config.toml
d_mlp = 1024
activation = "squared_relu"
qk_norm = true
tie_embeddings = false
parallel_block = false
init_std_qkv = 0.0236
schedule = "wsd"
MLP neurons of a small language model. Each row is named by its layer, matrix (up: input weights) and neuron, and shows model dimensions 128-255. Each number is 50 + 10 x the weight over its row's rms, rounded and kept within 0 to 99.
After each neuron's rows, "fires after" lists the tokens most often just before its 100 highest values on Wikipedia text that the model never trained on; "fires on" lists the tokens most often at its 100 highest values on Wikipedia text that the model never trained on. A number after a token or word is its count.

L5.up676:47 42 53 33 63 45 34 57 53 60 41 67 54 69 54 47 38 37 43 62 65 56 54 66 56 43 31 44 43 16 55 39 56 54 47 61 49 63 33 47 38 54 66 51 49 42 51 54 42 46 44 62 54 40 50 60 47 45 48 51 57 56 59 56 61 47 42 42 52 67 48 58 54 56 52 48 57 42 49 58 48 47 64 45 38 48 40 48 56 52 30 39 33 47 49 57 43 71 65 55 59 57 59 35 37 38 36 59 48 51 45 49 55 61 44 47 55 67 51 56 41 49 49 42 42 32 51 26
fires after: " c" 15, " 1" 15, "2" 12, " p" 10, " v" 9, " 0" 5
fires on: "." 48, "," 18, "rim" 5, "–" 4, "as" 4

L8.up687:65 63 58 46 52 46 57 60 44 49 49 35 48 55 39 48 55 39 52 57 59 50 51 53 38 42 55 47 34 54 49 60 50 40 35 57 54 54 31 43 51 57 64 51 51 41 30 40 48 42 55 46 64 37 30 48 65 44 47 60 59 48 56 63 51 53 54 45 56 32 52 40 67 58 43 42 51 37 56 57 59 55 32 53 42 46 47 58 54 45 57 46 55 37 40 59 50 47 62 57 54 44 56 67 35 49 48 35 58 67 53 44 70 54 32 39 57 63 63 43 32 24 64 44 51 44 69 46
fires after: "=" 42, " =" 10, ")" 7
fires on: "=" 52, " =" 46

L8.up328:42 48 43 63 57 55 37 48 53 47 34 57 58 53 41 35 41 47 44 48 58 52 51 53 46 37 40 39 48 48 29 61 62 54 55 53 61 45 43 35 55 48 68 44 67 46 51 44 45 52 56 50 59 44 63 51 26 41 95 27 27 55 44 48 44 47 49 53 35 48 54 56 59 43 46 49 65 55 41 45 56 44 40 59 46 51 57 58 37 66 50 63 36 59 55 52 43 38 56 45 61 49 50 44 48 48 64 51 39 51 60 76 59 54 62 48 65 38 57 46 44 37 26 41 49 55 56 37
fires after: "-" 67, "|" 33
fires on: "-" 73, "|" 27

L5.up393:60 53 29 45 55 35 56 47 33 48 41 56 42 63 52 42 49 59 43 49 49 46 46 41 21 44 57 46 52 51 57 55 59 51 50 64 49 52 53 47 46 54 54 55 51 40 41 37 58 47 40 35 57 47 52 44 37 41 35 34 37 40 43 65 48 39 42 48 55 45 58 37 62 57 52 60 50 54 26 38 63 54 46 45 45 54 69 64 63 45 65 38 58 54 60 53 53 52 49 47 58 51 73 53 30 43 46 46 47 54 50 49 65 50 58 51 52 62 67 43 34 38 57 34 46 65 59 34
fires after: "°" 22, "\n\n" 19, "″" 17, " the" 7, "de" 6
fires on: "W" 25, "=" 13, "S" 8, "E" 7, " area" 6, "ies" 5

L5.up984:35 48 56 42 37 45 39 53 48 46 55 59 39 59 57 45 41 58 62 40 69 48 60 42 31 48 42 66 49 53 55 42 39 36 49 44 45 49 46 42 48 62 43 66 37 50 59 55 63 40 45 41 57 49 48 39 47 58 46 43 54 52 61 59 55 30 46 55 51 56 63 60 32 56 39 52 53 38 46 40 47 65 41 67 71 42 62 59 46 54 49 48 50 51 46 60 50 42 57 44 52 60 75 56 38 46 61 47 57 46 51 53 61 48 30 38 36 49 49 39 49 55 53 55 58 52 40 61
fires after: "  " 43, ")" 8, " 0" 7
fires on: " |" 54, "|" 46

L5.up627:51 51 70 39 44 60 56 43 57 48 68 69 32 43 44 44 53 41 58 59 70 48 60 44 40 46 68 52 54 53 51 59 47 44 51 57 52 43 60 48 44 57 60 50 46 69 15 56 78 54 51 44 42 46 58 63 50 42 48 51 46 53 53 57 37 34 51 57 49 49 49 38 38 61 55 50 40 40 66 63 38 60 36 56 51 40 43 61 55 52 37 64 57 53 36 45 59 36 47 67 58 51 58 60 49 62 59 55 45 46 56 59 51 67 46 43 39 54 46 58 26 58 50 58 61 46 41 42
fires after: "\n\n" 38, "\n" 12, "4" 5, ")" 5
fires on: "=" 32, " |" 31, "|" 11, "The" 5, "te" 4

L7.up214:46 73 51 58 35 50 59 42 53 59 41 47 45 42 44 46 47 35 40 48 64 38 58 59 44 34 62 56 49 64 31 50 54 55 49 45 47 63 52 50 48 57 58 55 57 42 45 49 55 54 50 40 55 50 57 51 63 35 69 53 52 61 60 45 60 57 49 59 42 54 38 54 52 47 38 53 39 41 64 39 46 51 21 51 48 43 60 57 22 47 44 63 38 63 58 46 30 38 62 44 44 45 64 40 27 46 39 35 39 43 58 49 45 44 30 53 73 50 73 67 49 47 54 35 45 48 51 49
fires after: "\n" 37, "\n\n" 34, "  " 7, " Name" 5
fires on: "|" 78, " |" 19

L5.up994:56 56 35 34 65 41 36 49 59 41 46 48 58 58 50 39 52 39 41 56 42 42 53 56 48 57 55 53 65 55 62 69 54 45 62 51 50 45 30 49 44 65 65 50 58 57 45 48 49 42 36 48 39 46 59 57 54 46 48 63 59 49 56 49 48 53 43 59 59 51 50 50 50 54 46 56 54 36 55 51 49 55 49 58 62 53 57 51 31 69 46 74 21 56 53 34 36 49 39 55 52 39 52 48 46 67 60 41 33 62 37 50 52 57 42 60 59 27 67 43 48 46 56 38 30 55 44 48
fires after: "=" 100
fires on: "=" 100

L5.up134:88 61 40 59 47 50 44 55 47 48 27 54 40 49 60 40 48 62 38 35 33 63 58 53 47 29 54 41 35 68 49 55 58 44 37 47 43 48 63 55 29 55 58 54 50 41 47 39 50 60 45 46 70 41 48 37 49 47 52 35 50 66 56 64 45 53 40 37 56 43 49 41 64 49 49 50 33 66 44 46 52 49 46 64 58 57 40 44 49 62 53 56 56 45 55 50 37 48 47 54 63 54 48 53 41 49 66 53 51 44 48 69 52 49 41 68 60 72 33 54 44 57 47 47 45 52 57 30
fires after: "\n" 23, " |" 22, "|" 16, " made" 9, "  " 6
fires on: "\n" 34, "|" 29, " his" 10, " of" 5, " her" 4

L5.up936:53 72 54 52 49 65 61 48 59 51 52 62 71 36 53 36 33 32 43 66 58 39 55 60 54 45 67 66 48 57 41 47 48 41 59 60 47 52 37 42 47 52 44 50 59 49 44 44 40 66 51 33 64 44 52 54 55 34 60 33 47 50 56 49 56 51 52 48 48 29 43 52 44 64 46 50 53 26 54 58 53 54 23 52 54 42 46 70 46 74 36 56 54 58 50 55 54 65 55 65 58 52 45 64 44 65 46 38 47 53 44 49 54 65 45 51 51 70 47 59 44 51 38 57 35 55 52 52
fires after: "=" 77, " =" 23
fires on: "=" 100

L3.up994:49 54 30 39 63 42 57 52 56 47 54 66 50 39 60 56 51 51 49 53 56 51 64 37 33 49 53 61 42 62 39 55 42 40 37 59 44 43 49 58 54 55 52 58 62 70 35 48 55 58 42 42 40 43 31 42 31 32 64 60 50 55 55 49 58 52 59 37 29 47 54 46 44 59 61 64 59 57 63 66 49 34 34 41 33 11 44 51 45 52 25 53 59 53 35 46 61 67 43 52 59 43 34 68 47 73 48 37 35 44 60 59 60 60 38 54 55 53 56 60 45 40 38 37 43 47 52 40
fires after: "\n\n" 63, " Minister" 5
fires on: "=" 74, " of" 11, " by" 8

L3.up497:52 49 44 66 46 51 24 54 65 45 48 55 39 44 55 53 55 51 52 60 74 41 53 53 42 43 47 62 42 46 67 50 52 44 54 45 59 52 45 60 39 40 47 51 37 55 45 46 45 44 36 58 60 65 56 64 60 58 41 54 59 46 47 57 63 45 49 38 54 58 57 66 44 43 43 43 61 48 52 55 42 47 55 53 57 52 37 35 59 46 59 53 37 39 66 57 28 52 59 53 62 51 51 45 46 71 58 49 55 43 45 64 58 47 52 51 57 45 38 52 49 51 55 56 46 35 53 50
fires after: " 1" 19, " v" 12, " 2" 10, " 3" 8, " St" 7, " 0" 4
fires on: "–" 49, "." 14, "amp" 13, "ug" 5

L8.up45:53 54 45 10 62 55 59 47 48 48 65 56 61 49 66 37 48 56 51 54 71 54 53 59 45 44 58 71 46 57 49 54 56 67 41 40 45 45 51 53 52 59 46 53 39 44 45 54 62 48 21 34 52 47 55 46 38 41 57 55 51 50 57 50 40 57 51 67 47 43 43 52 29 62 71 47 43 47 50 49 62 66 34 51 61 41 49 49 19 49 48 74 44 52 42 50 52 25 44 33 56 36 44 34 34 67 59 44 45 42 48 46 62 51 59 47 46 54 74 51 48 44 50 54 38 31 55 35
fires after: "=" 99
fires on: "=" 99

L5.up315:51 40 51 52 64 49 55 47 52 49 62 48 66 55 39 55 47 44 54 68 53 35 60 52 48 42 73 65 50 63 30 57 51 59 59 72 42 59 29 54 51 42 80 43 65 48 39 40 47 49 58 45 69 61 44 67 58 46 51 55 55 61 43 53 64 52 55 44 40 55 41 51 56 43 57 51 29 35 55 37 54 56 31 41 43 47 59 49 48 31 33 53 66 41 27 52 34 48 57 52 52 38 46 71 47 71 40 24 37 40 50 51 60 62 51 54 65 53 47 49 52 43 47 64 48 44 47 46
fires after: "\n\n" 46, "\n" 40
fires on: "|" 86, "ting" 4, "ne" 4

L3.up61:51 35 46 40 65 59 43 47 45 55 59 68 53 65 51 55 46 45 46 69 57 48 62 42 56 65 45 38 61 41 41 59 53 59 33 56 55 52 43 45 49 61 70 59 50 34 40 62 61 49 43 45 39 49 52 63 35 35 70 51 46 50 70 48 46 61 45 51 43 48 46 57 66 53 41 57 53 54 54 33 42 48 49 57 50 40 60 27 56 64 19 47 53 55 50 53 54 36 51 71 64 55 39 48 50 42 60 39 40 63 45 51 52 43 52 68 52 50 49 50 48 27 48 56 48 33 55 46
fires after: " =" 54, "=" 30
fires on: "\n\n" 48, "=" 36

L7.up241:65 57 39 59 65 46 43 62 57 41 64 41 48 33 43 33 56 40 41 59 55 55 54 47 49 52 59 40 34 60 18 63 56 42 59 57 52 47 57 40 43 63 52 70 53 52 16 56 45 39 54 52 52 40 25 41 46 52 43 54 46 67 49 61 37 41 58 61 53 44 38 46 56 48 61 57 48 40 35 40 45 43 46 57 43 45 41 53 43 80 49 63 44 53 54 62 57 56 48 60 57 40 39 40 32 50 44 43 43 56 45 59 62 37 50 60 42 45 51 47 43 48 44 29 55 38 32 58
fires after: " |" 28, " Candidate" 15, "  " 13, " Votes" 12, " Party" 11
fires on: " |" 48, "|" 13, " Votes" 9

L5.up825:50 55 58 42 70 42 58 64 51 67 55 69 48 62 49 32 38 48 59 62 69 52 53 50 59 57 51 47 49 53 45 37 46 27 59 64 47 54 36 31 41 65 64 70 48 48 52 60 49 42 55 53 37 53 38 66 52 50 59 34 53 53 54 57 49 54 46 52 59 57 63 71 48 57 50 72 56 44 40 56 44 66 39 60 55 43 64 47 43 45 68 57 32 55 52 57 70 49 49 57 69 62 63 31 47 54 55 50 42 42 39 70 51 56 59 41 47 55 47 52 51 47 61 52 52 57 50 53
fires after: "  " 50, "-" 10, " 55" 5
fires on: "|" 60, " |" 39

L7.up139:59 65 44 46 52 52 67 45 46 53 32 58 45 59 34 69 60 44 48 62 50 52 49 65 53 36 49 49 38 59 44 51 57 50 64 54 58 56 30 30 48 46 54 66 63 49 56 43 28 63 48 46 56 43 45 68 52 48 54 47 47 54 31 43 42 62 51 53 49 60 54 71 56 52 56 51 38 58 68 56 43 55 21 49 38 60 47 57 39 41 47 52 53 46 55 38 55 63 45 47 62 60 61 67 52 54 28 43 44 45 39 51 53 54 34 41 42 51 53 50 53 52 43 50 56 43 69 37
fires after: "," 72, "." 8, ":" 5
fires on: " and" 25, " but" 19, " as" 17, " However" 7, " however" 5, "\n" 4

L8.up191:58 38 52 42 45 49 49 47 63 47 42 45 50 65 61 38 42 37 39 29 51 44 62 30 50 50 66 64 52 54 40 56 56 34 39 53 40 55 51 51 58 64 76 53 43 54 40 52 50 59 54 54 44 48 43 64 71 48 38 53 58 53 66 39 52 52 37 47 45 48 55 38 55 65 54 72 60 52 77 45 43 48 49 56 55 45 45 49 37 42 62 53 43 53 53 51 49 50 36 62 62 44 54 57 40 57 44 53 33 58 47 40 50 65 33 53 59 61 38 40 49 37 62 55 43 52 37 53
fires after: "=" 72
fires on: "=" 72

L3.up43:53 45 45 46 31 55 53 53 61 44 58 49 48 58 49 50 41 35 59 65 63 56 63 51 61 43 44 54 43 41 60 36 50 47 45 44 61 51 45 62 50 41 64 48 50 53 53 57 59 39 35 55 54 44 40 63 44 59 44 55 55 63 54 76 55 50 55 47 45 62 40 60 57 38 48 49 62 57 52 62 46 44 65 42 45 58 72 57 55 62 38 50 65 37 61 68 24 61 63 58 49 58 61 39 49 45 34 38 62 46 46 57 47 55 51 42 60 56 43 60 39 43 60 54 53 52 55 55
fires after: " 1" 34, " 2" 33, " 3" 12, " 4" 10, " 0" 10
fires on: "–" 100

L7.up453:50 67 32 46 67 56 53 51 42 44 42 34 51 51 70 41 50 32 55 50 44 49 52 67 50 40 45 64 37 60 32 59 68 46 51 65 45 51 55 45 56 64 48 51 47 70 49 54 61 49 35 35 40 64 35 53 48 48 49 49 52 47 59 46 62 43 56 63 66 60 48 51 41 53 58 68 56 50 45 53 52 44 53 62 48 45 44 53 59 42 27 83 43 51 51 57 34 47 43 43 43 43 72 56 30 60 49 40 43 58 47 46 55 57 46 59 65 43 56 45 39 37 52 55 48 43 45 49
fires after: "=" 84, "  " 12
fires on: "=" 84, "|" 12

L8.up868:58 31 40 70 74 59 45 44 48 49 67 52 53 41 42 53 55 46 56 60 57 47 56 64 52 50 42 37 52 42 32 48 33 54 43 58 51 45 36 20 60 51 47 51 54 39 51 43 60 30 54 49 55 53 57 49 45 38 62 41 35 53 37 56 41 52 69 64 53 49 61 49 54 57 68 46 41 51 68 45 61 57 52 75 57 30 36 47 37 45 38 54 49 47 58 45 46 43 52 44 54 39 67 59 58 42 54 45 43 52 34 54 67 40 31 46 47 51 49 50 55 48 40 62 45 53 48 31
fires after: " (" 40, "\n\n" 13, "=" 10, "–" 10, "-" 6, "\n" 5
fires on: "19" 45, "G" 13, "R" 6, "g" 6, "eb" 4, "r" 4

L8.up897:58 56 55 64 57 80 70 67 60 56 47 51 47 71 39 30 46 42 43 54 58 56 50 32 46 55 55 62 43 56 45 50 66 36 59 64 55 46 38 39 50 74 55 58 63 43 60 45 49 51 33 52 52 49 43 60 47 52 63 46 56 41 53 49 37 58 67 40 53 47 50 50 57 61 51 53 60 38 35 32 62 64 55 51 38 26 53 34 42 51 40 63 52 61 55 41 55 40 50 53 48 61 57 64 53 56 62 37 49 54 45 46 50 64 41 46 51 63 58 46 38 56 54 28 50 64 47 51
fires after: "=" 78, " =" 22
fires on: "=" 100

L5.up185:54 67 49 50 65 54 52 59 40 42 59 35 54 63 44 46 48 53 54 51 53 40 53 33 47 66 62 47 54 56 32 46 44 52 40 43 43 48 70 56 51 52 63 46 69 46 53 41 44 42 43 38 30 52 36 52 49 56 29 48 56 49 66 49 36 52 53 49 48 34 57 48 41 50 62 59 36 53 52 40 49 66 38 50 57 44 53 51 61 57 59 77 51 38 61 55 52 44 51 56 67 53 62 43 61 53 59 46 42 57 27 50 60 45 39 41 57 44 43 59 42 28 50 71 32 42 61 40
fires after: "=" 22, ")" 13, " =" 12, "," 10, " is" 8
fires on: "=" 22, " is" 18, " an" 14, "\n\n" 13, " (" 7, " United" 4

L7.up911:70 54 52 54 52 32 48 60 48 54 46 47 45 59 40 49 39 56 48 52 51 60 51 68 20 62 50 60 42 62 54 42 58 52 64 59 42 55 57 34 30 44 69 69 59 53 44 51 46 40 51 61 51 18 33 47 53 49 43 59 53 52 42 48 36 28 60 66 40 45 74 46 62 48 61 44 37 49 53 51 66 35 39 49 31 46 60 57 49 42 49 55 41 50 34 57 49 51 55 47 52 39 64 37 17 44 43 66 43 53 49 42 75 44 29 33 57 51 47 62 54 40 38 40 57 41 56 61
fires after: "  " 54, " Candidate" 13, " hold" 7, " Party" 6
fires on: "|" 54, " |" 37

L7.up722:52 48 67 45 28 43 36 46 60 54 63 62 48 63 48 47 62 47 67 61 68 57 53 48 34 76 47 60 54 61 60 52 48 35 56 55 51 58 40 56 33 73 53 54 62 67 41 61 52 46 36 45 70 54 42 54 34 52 47 32 64 51 56 54 52 49 54 50 38 59 42 53 43 46 47 70 42 42 55 42 50 63 44 54 34 48 43 62 48 72 39 40 42 32 44 59 40 49 62 35 45 55 68 41 39 56 38 53 49 48 57 63 50 49 51 44 58 63 48 53 31 43 51 67 53 52 46 43
fires after: " 0" 32, " 2" 10, " 3" 5, " 7" 4, " 14" 4
fires on: " |" 74, ";" 17

L7.up557:48 41 37 51 46 41 38 30 54 40 56 56 28 66 53 39 47 35 56 62 45 69 56 58 31 75 51 60 54 46 47 59 44 22 56 70 56 56 53 30 52 48 44 55 40 41 44 53 56 42 49 29 49 45 29 40 38 33 65 35 51 53 61 34 47 43 61 55 59 49 68 48 53 58 60 59 54 36 58 36 43 65 45 38 33 49 61 63 36 45 36 69 46 41 45 66 40 43 64 54 61 38 64 46 41 60 48 52 49 58 57 55 55 42 32 49 52 70 67 42 49 40 50 61 48 49 36 31
fires after: "  " 22, "-" 21, " (" 8, " \"" 5, "." 5, " su" 4
fires on: "|" 22, "re" 10, "st" 7, " Fl" 7, "r" 6

L5.up944:39 46 54 46 71 51 59 51 43 43 63 59 56 56 50 43 35 46 39 73 50 33 55 60 34 54 47 64 34 56 40 56 59 46 55 56 50 53 49 48 50 51 76 50 57 59 50 47 54 41 35 44 36 55 57 58 52 41 38 53 51 55 65 49 69 61 44 66 45 49 46 50 50 58 54 51 31 55 60 44 45 50 48 63 36 60 54 52 51 45 55 61 53 63 49 47 46 54 44 53 54 51 76 48 37 53 54 36 45 67 42 50 56 54 52 49 64 29 58 54 37 54 43 43 35 51 27 51
fires after: "\n\n" 43, "=" 42, "\n" 4
fires on: "|" 47, "=" 42, "p" 5

L8.up998:44 58 44 38 68 43 66 48 69 73 46 62 54 55 52 46 48 50 41 53 69 48 47 51 58 54 47 43 31 69 40 40 39 51 51 73 42 55 31 53 43 37 52 49 39 70 41 46 38 34 67 48 45 53 57 45 56 52 40 55 62 47 47 40 38 61 29 64 50 45 54 40 33 42 37 53 50 42 68 60 39 56 34 41 52 66 44 45 53 53 54 50 54 45 58 48 41 56 50 56 62 74 54 55 52 34 45 41 42 50 46 60 49 60 36 40 51 74 38 75 41 63 42 42 46 37 47 50
fires after: " It" 26, " it" 15, " is" 9, " was" 7, " This" 5, "." 5
fires on: " was" 35, " is" 25, "\n\n" 7, "s" 4, " p" 4

L8.up213:62 47 65 58 42 57 49 50 46 39 37 59 46 63 30 42 49 36 53 44 54 79 58 69 57 44 52 56 38 56 33 43 54 63 46 56 61 52 40 33 53 39 52 72 67 43 47 38 49 56 47 51 35 53 51 51 49 49 49 38 45 47 49 45 51 48 42 54 60 57 57 71 48 63 46 45 49 47 43 54 59 61 45 45 33 42 50 63 36 29 45 54 38 17 48 38 50 56 51 39 56 37 50 54 47 49 40 37 68 57 40 54 59 42 60 54 69 42 63 50 55 43 46 39 51 25 54 48
fires after: ":" 30, "." 14, "=" 12, "," 9, "|" 4, "Des" 4
fires on: "\n\n" 26, "\n" 23, " (" 13, "S" 6, "T" 5, "c" 4

L5.up528:72 41 28 62 51 57 57 54 55 63 46 52 59 57 62 41 62 48 50 35 55 60 57 72 51 40 47 46 47 47 51 49 42 39 63 60 48 53 51 53 56 56 51 63 48 51 23 29 56 53 55 52 53 40 27 44 55 43 66 42 46 66 47 53 52 53 49 48 51 47 50 34 50 53 54 40 55 54 60 50 40 41 46 63 53 49 62 43 45 54 60 42 35 32 54 46 49 61 44 36 58 48 34 34 52 50 46 49 30 57 60 63 45 57 33 62 49 41 37 69 33 44 42 31 45 29 51 53
fires after: " |" 59, "|" 29
fires on: "  " 86

L8.up816:56 49 49 52 52 48 57 37 65 49 47 80 61 66 53 60 39 61 46 48 60 65 53 61 60 62 45 49 59 61 48 50 41 45 46 58 51 58 39 50 43 61 68 50 56 64 55 53 45 45 52 65 40 40 45 58 36 48 54 47 50 46 51 45 56 57 66 47 47 60 63 67 36 48 51 55 62 43 56 44 39 51 52 54 60 29 47 37 37 72 61 39 61 58 43 43 39 65 23 50 58 62 50 63 38 46 47 55 54 51 51 46 48 59 24 48 52 59 56 43 53 56 57 53 34 33 37 39
fires after: " was" 18, "," 16, " is" 9, " =" 8, ")" 4, "-" 4
fires on: " a" 62, "\n\n" 9

L8.up546:52 46 39 36 46 43 48 50 64 59 47 59 56 58 50 51 45 55 48 61 60 67 57 58 44 40 50 42 47 69 40 72 56 60 59 51 34 57 35 45 46 43 50 60 69 60 52 36 69 57 39 43 54 40 32 64 60 41 40 35 62 54 44 62 46 44 49 51 51 60 75 42 66 75 31 57 39 49 46 50 63 32 48 35 53 46 44 38 61 63 58 55 49 48 43 52 52 49 55 45 49 50 56 39 54 45 52 35 38 36 41 58 61 48 55 53 47 65 30 38 44 32 57 46 49 54 53 55
fires after: "°" 31, "″" 21, " at" 10, " the" 5
fires on: "W" 27, "E" 11, " the" 7, " census" 4, "C" 4, "N" 4

L3.up590:55 59 37 57 50 59 53 60 49 45 57 55 68 45 53 51 56 48 44 42 52 41 50 40 43 51 36 71 64 40 42 39 31 46 51 35 50 40 43 37 43 33 36 55 40 52 37 44 52 38 38 43 42 38 64 56 51 53 65 45 50 50 58 65 47 56 50 61 45 45 61 31 51 47 66 52 41 45 61 31 60 57 52 59 43 48 33 44 49 52 44 56 55 39 38 49 32 45 39 44 47 52 64 56 56 61 53 47 49 60 26 53 52 63 55 62 51 66 58 51 55 57 43 42 53 55 60 50
fires after: "\n" 16, "=" 16, "\n\n" 8, " \"" 7, " (" 5
fires on: " m" 20, "S" 13, "N" 11, "F" 11, " mi" 6, "P" 6

L8.up877:57 66 59 33 50 61 51 52 43 42 47 60 63 53 44 42 49 53 59 52 60 61 57 36 44 55 48 39 52 45 58 35 56 53 41 46 49 31 45 52 52 55 36 65 52 68 58 48 44 39 60 46 61 51 56 35 47 56 48 48 48 53 58 67 39 43 39 52 44 69 49 53 66 30 56 38 30 55 58 47 52 53 58 56 47 40 59 42 63 68 49 60 53 42 49 32 62 50 77 38 62 45 43 40 54 61 66 39 59 61 32 65 77 40 41 60 38 61 53 46 50 42 57 44 46 38 64 51
fires after: "-" 55
fires on: "-" 55, "\n" 5, "/" 4, "\n\n" 4

L7.up282:47 52 52 61 57 42 55 51 55 50 39 54 58 40 56 32 62 52 55 42 62 63 47 31 55 40 39 52 48 63 52 59 55 51 48 42 59 53 49 71 56 50 58 60 46 38 41 48 59 61 43 53 72 17 47 58 43 51 58 30 30 54 39 53 40 46 42 54 74 55 72 40 65 54 52 41 51 58 40 44 49 31 48 54 44 51 43 41 60 34 59 53 45 56 46 55 61 69 63 43 69 47 37 45 42 40 67 42 57 58 60 71 75 48 43 63 69 69 39 48 26 38 49 45 53 43 46 54
fires after: "-" 87, " |" 5
fires on: "-" 84, "  " 7

L7.up434:32 60 65 39 36 58 45 75 54 39 34 50 48 65 44 38 48 42 48 47 60 37 46 50 39 54 56 46 53 50 49 42 52 42 46 60 63 55 45 42 44 57 77 49 37 53 31 57 58 48 29 38 55 40 34 41 61 55 59 34 49 48 53 45 58 33 45 54 46 48 58 47 54 63 44 47 34 43 34 51 59 48 38 75 52 68 62 40 65 52 41 62 43 73 56 44 52 52 56 51 55 51 51 42 36 52 38 45 45 56 38 62 66 36 30 39 73 47 57 56 24 53 55 61 50 49 55 64
fires after: "=" 11, " W" 11, " L" 9, " D" 9, " H" 9, "  " 4
fires on: ";" 42, " |" 29, "=" 13, "|" 5

L7.up497:56 49 40 47 58 63 58 54 55 50 57 46 55 42 52 46 38 50 69 59 60 51 53 48 42 40 51 65 54 54 60 47 42 48 43 56 53 45 48 68 65 59 61 47 61 75 31 53 48 50 60 37 58 56 50 43 63 40 58 42 49 56 45 64 40 35 39 65 51 34 43 34 47 51 67 56 41 38 55 57 66 33 39 41 42 46 61 65 49 30 27 58 42 59 39 41 54 41 45 57 52 45 51 78 49 63 44 48 48 46 53 57 45 58 59 61 56 60 52 47 36 41 49 37 50 62 52 23
fires after: "\n\n" 96
fires on: "=" 98

L3.up150:33 63 56 41 43 58 43 51 47 35 61 63 55 68 56 43 66 48 58 47 64 45 65 47 50 56 51 42 52 58 41 51 44 51 49 42 43 51 69 55 45 56 47 41 58 53 58 57 61 58 36 55 51 51 37 63 45 52 54 57 50 67 63 59 33 43 52 52 43 60 51 54 38 64 48 54 53 35 92 61 49 33 38 66 37 50 60 66 56 56 59 51 47 50 53 45 51 48 45 39 48 63 51 47 28 61 52 18 54 59 59 65 49 43 45 43 62 54 41 55 55 59 58 52 63 41 47 52
fires after: "\n" 20, "," 18, "|" 15, " to" 5
fires on: " help" 14, "-" 13, "|" 13, " helped" 8, " where" 7, " |" 6

L3.up405:54 56 25 58 55 44 45 47 67 46 56 61 55 44 41 61 44 49 36 51 50 44 62 47 56 49 51 58 61 52 41 61 48 53 39 57 46 41 36 61 37 54 61 54 71 53 29 51 51 63 56 43 62 51 58 52 58 30 64 54 47 53 57 54 45 62 57 66 33 45 47 28 45 46 58 46 33 48 72 45 56 34 45 41 48 57 45 46 43 50 41 65 59 48 54 38 46 57 49 50 56 51 29 65 32 64 54 26 37 67 62 52 56 61 50 54 59 58 42 46 55 35 50 45 39 38 51 32
fires after: "\n\n" 68, "\n" 31
fires on: "=" 68, "|" 31

L5.up378:51 62 47 56 57 62 59 48 46 40 46 44 47 57 44 43 56 44 58 49 53 59 57 47 60 69 43 49 49 62 46 50 54 50 50 47 48 56 47 34 48 51 77 57 42 48 52 46 59 57 58 34 45 56 58 53 41 59 65 65 48 56 53 38 43 53 41 63 55 55 50 46 45 57 58 58 58 50 34 39 22 52 53 59 48 32 55 59 49 58 45 55 51 62 54 45 29 55 45 58 52 50 63 40 45 47 49 50 12 53 32 55 56 52 51 62 55 56 54 38 52 45 53 53 52 45 51 46
fires after: " =" 33, " is" 24, "," 12
fires on: " a" 40, "\n\n" 35, " of" 7, " is" 5, ":" 4